{"hidden_size": 512, "norm": "rmsnorm", "init": "normal", "init_std_up": 0.0297, "learning_rate": 0.0089, "lr_mult_down": 1.5, "beta1": 0.95, "batch_tokens": [65536, 131072, 262144], "max_seq_len": 1024, "dataset": "wikipedia_en"}
MLP neurons of a small language model. Each row is named by its layer, matrix (gate and up: input weights) and neuron, and shows model dimensions 16-111. Each number is 500 + 25 x the weight over its row's rms, rounded and kept within 0 to 999. Numbers have three digits each. A neuron's up and down rows have the sign that makes its largest values positive.
After each neuron's rows, "fires on" lists the tokens most often at its 100 highest values on Wikipedia text that the model never trained on.

L4.gate342:480517500525509494547503514476489556506524500536479515512505551519527515503498489492526510511481528504547517532506521518454533510471508477477502520512538504461478481470532485493525514516468491474486504518514526509492483505532497512486512490451535513484496500498463476479490516507525487494
L4.up342:463481490528492531540520455512496498462545518495480488486512502523513515494498526500481552538497489481505505493521499474479495479477480512477529513489575533476509502483501450510512514509496530557478478492488488477505444488483564543526485524519494504481494490522514536534483496525499519478
fires on: "from ", "in ", "\"", ": ", "| ", "by"

L3.gate493:513485477469487496511499490530518508475516496494512545507441470576508503467506508483529463498490483522514528474504463506459465529424456472508497478483512502516466522473482501493492503500528503523495449475529478513481522511478496467487483526485492475505499495540488503484509506477492511527
L3.up493:473521483504505538519513498522539487504532521483487520509492519569496539516516518489513471516516490475490502488525481511468493478481458521495464533507480517531490518468501493500509527510518510491469509483484512488556525469472481492517511525526498497497459506493532502473518547491473504492
fires on: "of ", "in ", "following ", "| ", "that ", ", "

L4.gate710:503531478484506534500511472489516476511494485493495471520510490534502513475519549508500463483479491554525478502469520507468483490473505427497526506507455506522501542509506449491488524469502518515519538491503515514484519538479479540543504520502489484471490509499443498440534506508473510494
L4.up710:510498529514530543516573488492540500446549500519464484502522485535488515471528544517529464488540504484476512522523511548486506494493510462538493460478501523491504512488493483490490505465472500539468514475499534535496513494498486489515544510503510530497482504508491533505524501527479523503
fires on: ", ", "well ", "| ", ") ", "; "

L4.gate304:514521549471537506498490513501521499482540521519501511491555499489494555507493462504509513520486528475524470463498474500506520498522492492504542457475535479510508481506524487492484513481462482550548492442435555498540495478489514494533486518533455519479515521521488425493494460443442543521
L4.up304:512527499500515460512499519553502496516472521463515499507508485535463529496499514526458492496499486499469456446480522502498554524530468467513492482515491477498501501527483526461465506479506521511507492476491459549493518513549533480477500536477537499443525543465513517529490511536469475505
fires on: "/ ", "- ", "0 ", "\n", "rag", "age "

L5.gate211:462510515494487511481531463505521472484460496501477507529433511508504565478480524552467505485499491468527461523489534527516434527510524493493446517545533477500491489510505528520470451511502522465491516518556519533440484553574490488522497489497481468468496470520506505545455480511514508480
L5.up211:529496477481486478501504476496543540491529523491519463477487475522499525501436490456468508466502442573522498511483511491523511487485506502467490527495502510496511556550485496498467515524498533462517508523515491502515504487522506521515501492527497487481483448544476512503460464465537509488
fires on: ". ", "with ", "'", "- ", "elections ", "– "

L4.gate409:456521507519465517499494468483472462525503446469494475496519488484488518496494526522487519499521526559538508452497512506515456487489536460542549493486437512546523518534500500460466526499489498518513492522532492515455531489489472505458533544531508505550496512558485509511478460479514518523
L4.up409:507476511489482546492524438508482495527515520487493477520524515492497516535497491493515511513500484534505496477467492498534512478469515489479492501510519519538486507533502459486513565438487523498505544519487486497470539501488484494495444546510519513524480529454493489521493490505484506493
fires on: ", ", "\n", "\n\n"

L5.gate669:478500486484463489475505518490536516519498468528515483483477506538502540446511528541461512505472509477526530500479480516523469508554482474531469478479516521489501518501494546514435531462456539475469495464524541518454479504517506521503554482499522470481489494509470479454479487498484520486
L5.up669:489493502512527446483491513452542505479510493490464485488460451518493489495541444511517503498485544498481524527534560517552507490463488498489501462510495490516512523548457515514493497510522522506504505517517528510530477481477496482519498457516509490539506483522485499498521500487501484496
fires on: "| ", "with "

L3.gate922:457497472512540477514484522518526448524525470457503500469466485530508533453545490516463531490483485527471573524460523526491453536531512515500516489484502488481508488494501473523514510534482529427502512483546524471472519455479508517485479493497544504462529469507490503491462457490496510515
L3.up922:484482490530485496497517510491477489516499461527449463478489507515525477498513490539540507500455512512483494517475506470527487526501521524523503469546464498530512534529488495523525497464524497456488462463543473536547480483495521512465486502496472498495486473505498485476506466550527516480
fires on: "| ", "of "

L6.gate329:496507541490506449482520488518503535486491525486527478484549512490529504508517510500505510499462516493497488521491472509513511494505463486506528505521510493559483477493531508474492472507507518509501505504537436490498496504514443490462509461468488523478520503491512515493458513466480448546
L6.up329:441500473534493490539550498475532520485538489460501471486534521473509500510527530450488484506506473520501510580481521542503531481531446519519496490492467552501508506529536507475530470534483482524481470465516480495465459499458545527523526502507466481494518531503501513510494501504518579492
fires on: "| ", "in ", "av", "due ", "; "

L4.gate186:517479492539489514501478476509508481496457513505467519549440514488494465512554512540496502497473503467470533492513549534495465507514534512492486480478470487512524524478507528452468499532484510503478488467501469525512489515509519525466518496447492455492452529480440462483502471442485470500
L4.up186:491484496511485520480475504473518510488508525509448494499478507517553479542481493510503479492507524508516463478504531547498464473473512476423508497508511511489507519511493572476476525501501512530496459535483498491487502512476520515504507464469515522523478488499483494472533549473519515499
fires on: "| ", "; "

L5.gate809:497487488496519512521488493514496504518505492512494489492492493503544483480487479495570478510456461521552462513478462494468502539506493502470478544427514480470516504535547518485486539506459480473485454489498475520501513535540474534489498487514510509541463495463541453479487516486507500525
L5.up809:491457508514487491535486541493507522497478491489547540473532518533519522512489501499471482469515462510512514515499509486484547481463512504493531490512489482501530494503530505525519487454493485499480457504506439458514475486476534529492520482471518489517521468532497535473474473480550496533
fires on: "-", "in ", "of ", "on ", ":"

L4.gate756:470518528480514514483509507466492506523536530513497491529518512436528467507549515495508519502500501531506480494528505529519511511460505513550531500482546470520471498510490476505524469511446479501503486535519514506520517482495520485521480505463489499483530503515482469503519466555509470456
L4.up756:464559509522507516467552484515488554516509539545498505528511561512477516509500499527507509490483493520477518461483490469525526562476449533498500470529544491481484517526487481475531534504448450484524495530540509507454456432496487507487491524493516470523499493490479542488555498508486495552
fires on: ".", ". ", "as ", "or ", "\n\n", "and "

L3.gate415:511504535466523476503487465494537476464507496543511422511454505531513509417448516505486500485522515489525478504500499519533509509503517533533501486447504489484517491519485491465501498479502494478511519492526509523516522451499526543493523444531517492517476517533472501494491486531475452493
L3.up415:521525511511513455536496501500502516511473528519465446482473474522497483506484496535504486449492547489470459506498482531504517479509467467476513511508503501531498529498562495497520476466517456505550537427547500535522526467519487508543517472537503451478500509498483480476496467485484518484
fires on: "| ", "==", "."

L3.gate323:522515456552451500475490490495523546457497497564511528513527463509543508493546474521507534485498512435536478473485542539510458510523481489472468512511498526478470518542515515470506462483485458489514531470495474519488502534527525510519460505475517490500455501469452476479539531479488484578
L3.up323:506505514463525513520469498530501476438512493452490475492469475489480456495511489445522464520495514489542507479509506481481519531527524496522534474516502458474517492480555511523507479485481517486478482508455513493494504512447456512480526473495475439524570453506443495490515523549483450480
fires on: "| ", "; "

L3.gate956:489529475465456499515488492491530479515502516481555447494512422551545522536490487513467507499504516472504490525537540526547489503484483480473518517481488504491530522476551553522510449529508478462519531507503474504458511536554513524513507513500481477483512486503460477462501439515543470455
L3.up956:504468517489528484508495452524493496523473492463485513487492499544507535455484516459488452529509482501513527486500519519470489536500508506493519510540539522485539496512497489488537509499539522493537504534478517541480463478513501547479534554491492484506533520482457487469533473526518486471
fires on: ", ", "; ", "am"

L6.gate464:485505519498542482476509472531531521509526506524515567513509512512494502532463562485532516469486474511517492459477510482481468469503538495503515484498507552489517505540486479502519518526495489552455495543519494478479496528469502517499473505478495451509503493502510462521517486480498499515
L6.up464:493453514523469476500463485506511472468522491517525557504494489536478523513530532447545519470489503500541518467582457481526516500501508501480464511488496549480516537491505485487536500464546488515496489490499522499474487457490474525465494493511472491490499515495484492481482487455492486524
fires on: ", ", "of ", ": "

L4.gate890:521500474488475494485509493463481472510523495530470513451489473483506548513530449468546465471487473519515480524512521495521481540524472482497498538424508507500517487479494472505457550534500470541460555466480466462516503493515474472472494490491515513504488476515532516530503480490477520503
L4.up890:515443534496493509474492513484474525511514486462486508527533535516484497487482540479529483538488470507480493551462461523473500527546540516542528528505484467490490502468505524512499478476510539496485459494524485512487508525513501500476492476504521520502509479492502523491445482477519500573
fires on: "of ", "% "

L4.gate419:453515539516451481490509530455494473519540464470495514481510469553502477476500506501407453480478524522532526487488498484463478494484529482510506519530477498483462524501496490507467503555476508487503493498525530504504498495514513512495489467478483488501538481479490487524509506473475505528
L4.up419:493534500454494539515465510474516495497455488490495477460482458568529504527494467513537517483513526507500486466483486524451522485508498484520474506507513482490486547537519499568496508541508495542500463498472483498494548506479524537514547525519492515478504515509471520432501476516488514529
fires on: ", ", "See ", "new ", "currently ", "that ", "| "

L5.gate989:529482517496491503473515543493514498483518505513502498476498506495489475499502496532505560512448474510499489504499514456504512476503496511492474490536492520546494537459495484462518469509508492523510521463491501447545479526518502489478438475513507501513513487527502499510522499495463509508
L5.up989:543494513469486516492507487536524507489551512501511554531531504542503521533516516543467501521502499492483473495495483491474520544450489523510517521483492470529553480474476511504513450512495517512493503456530467544509464501543540520511481510529528529501530487513471456561536474521521477508
fires on: "\n", "/ "

L6.gate544:502521518505464502466495506510494440522516485508438526541512497515472460490496512504518518542509511543530517483509486538507511499516502470511484499497511500456524473527525507483500533523485509472507525535442479496502505520483487480508525485479510517533502491530510477462512489499500531520
L6.up544:520495486513505437487526487451475494477537479477476518508491539521517488496513503512504501484495512487503495474495501470440496504550513504508486531509476497483527481504484478508509517491466486530526489538527485523497499479518500493457513473522515468487489476525513459489489475529506514482
fires on: "the ", "and ", "by ", "of ", "-"

L6.gate12:480510513454500498468501532530518480491485511489498503483475474490532519425487531508499475511515501499517490516526453460516511497536499496507505500526464516491453540464535535502447504543480503504521530528491483489529503474503500503488543535480488467483485493470478493507469475458499537533
L6.up12:491493490465490536509520501511483495551511506494550501530463529491523529545490521492514499503464516477482497445509504514491499483476461448459509479545554521507484483464510472526481440505468482494510472476487484494533474535529481550472517559501506494470506553499533505453522520517492506536
fires on: ", ", " ", "| "

L3.gate746:536515468526492525482488524454517438492519493532470498493532464502527493495476498477506533506532513461532496494470547522500524489483496472532476485481496512455515492504519514500491479506559551533500511465465495514488511533497484518487482507514494499520541532480502499474561467494444468482
L3.up746:520513472478521479473466491472543482489449477473504472488497517514493472485525476463516489479539484510544507510485451462511493516462572475529508490512533499529477523500498505450470542494484537483495521519507500493478480572492493472474508478484479490494524525496508513459561461470473518478
fires on: "-", ",", "+", "of ", "| "

L10.gate506:528509480485537490482490511469514522515486471507509495508473526483507452502526475500500503512513571496477480479469504509488502469477490514518478532515556511498501502508494497502541503536513461478483517500487534465516509497513507480517479493506513517506481495477470492472472506480552500478
L10.up506:503503511508454505507498486466490541505508513522514500522536511510509490536506495508467488517464501520483531450499515499514470517480455529505500499485495458528467573541465508501515494506490481480505493507542430489462492524544507537515508490455535520459522516498466507533516521507469492499
fires on: "as ", "which ", "and ", "what ", "that "

L4.gate366:463504532509493517490559505471508514519536497471504495488458516480504504524527489495528494512474498567497498541452502476510521512531557533497510477528500558521463519441441490515500496511524492497509517509495487487513513519474448449448483501511478438489530482550480510473514508479549470490
L4.up366:500485502529527489537502465497529498506525504466473526466483554503489500539517561506541464550483492528505497457490508475487497538465518486502482501499499497501502496516494495524511548459497518507496506498502403486509501480460494464491494496509562489493445509488483462537501429510482520503
fires on: "\n", "is ", "\n\n", "== "

L5.gate274:462483526522513532443502496477501500519482506546489501483537516485499515478487475510475553468503503516553519479496514499471464493519506470515486483493494475472511471528491479482502485480514505533475489465482553453477488460495440516493496489502507457509496443561503500495451523493507521480
L5.up274:551480499506485515473506471493543498460541520518524498524528470488515477539508448507482516491471531499497511471471511464505501528433513524478494472495503511514484515520491495515511547524500501518555482470520524501543530526495493502516531472499472538517485502528511505478508487515483522479
fires on: "| ", "=="

L4.gate295:513479494486483511487470490477535484540528455514520530486513497520545466526512459534444481495489516506494511448500562436480489497485485479498475480513500515517487501518515533558513499498491535572474535498436456513497482524472507537496499524509451518499521502491542538525475498466484467487
L4.up295:487455534554475478494486453512474484510497529494528525470537518515522518503500506475513507531583501498494493444511489466517511494498523468487495549489513536503510498505510515550464479471561520570518497505477535521487555505481494518515511520529452421503527528507527452534515478476491462503
fires on: ", ", "of ", "some ", "Some ", "many ", "Many "

L10.gate708:512461505466513454506483498487496484478529533503536503509505469500507516506516480497526500513479518464485502523476491481517462486541461482492477530456508489524483504456524454510458508526504512532501469505471521489536524489503469477506501445474480536528478472505533481495444502486478530525
L10.up708:459501543463516496465445493463492541553501513491492499513510489487547472470509477514498455465498488480495478480454478491466540475488487530485510532467509502500517461547492477462549485461557500522487500545499451517469493487461512513520471503476488507532528499480495476488501461498500504519
fires on: "[", "d", "of ", "/", "("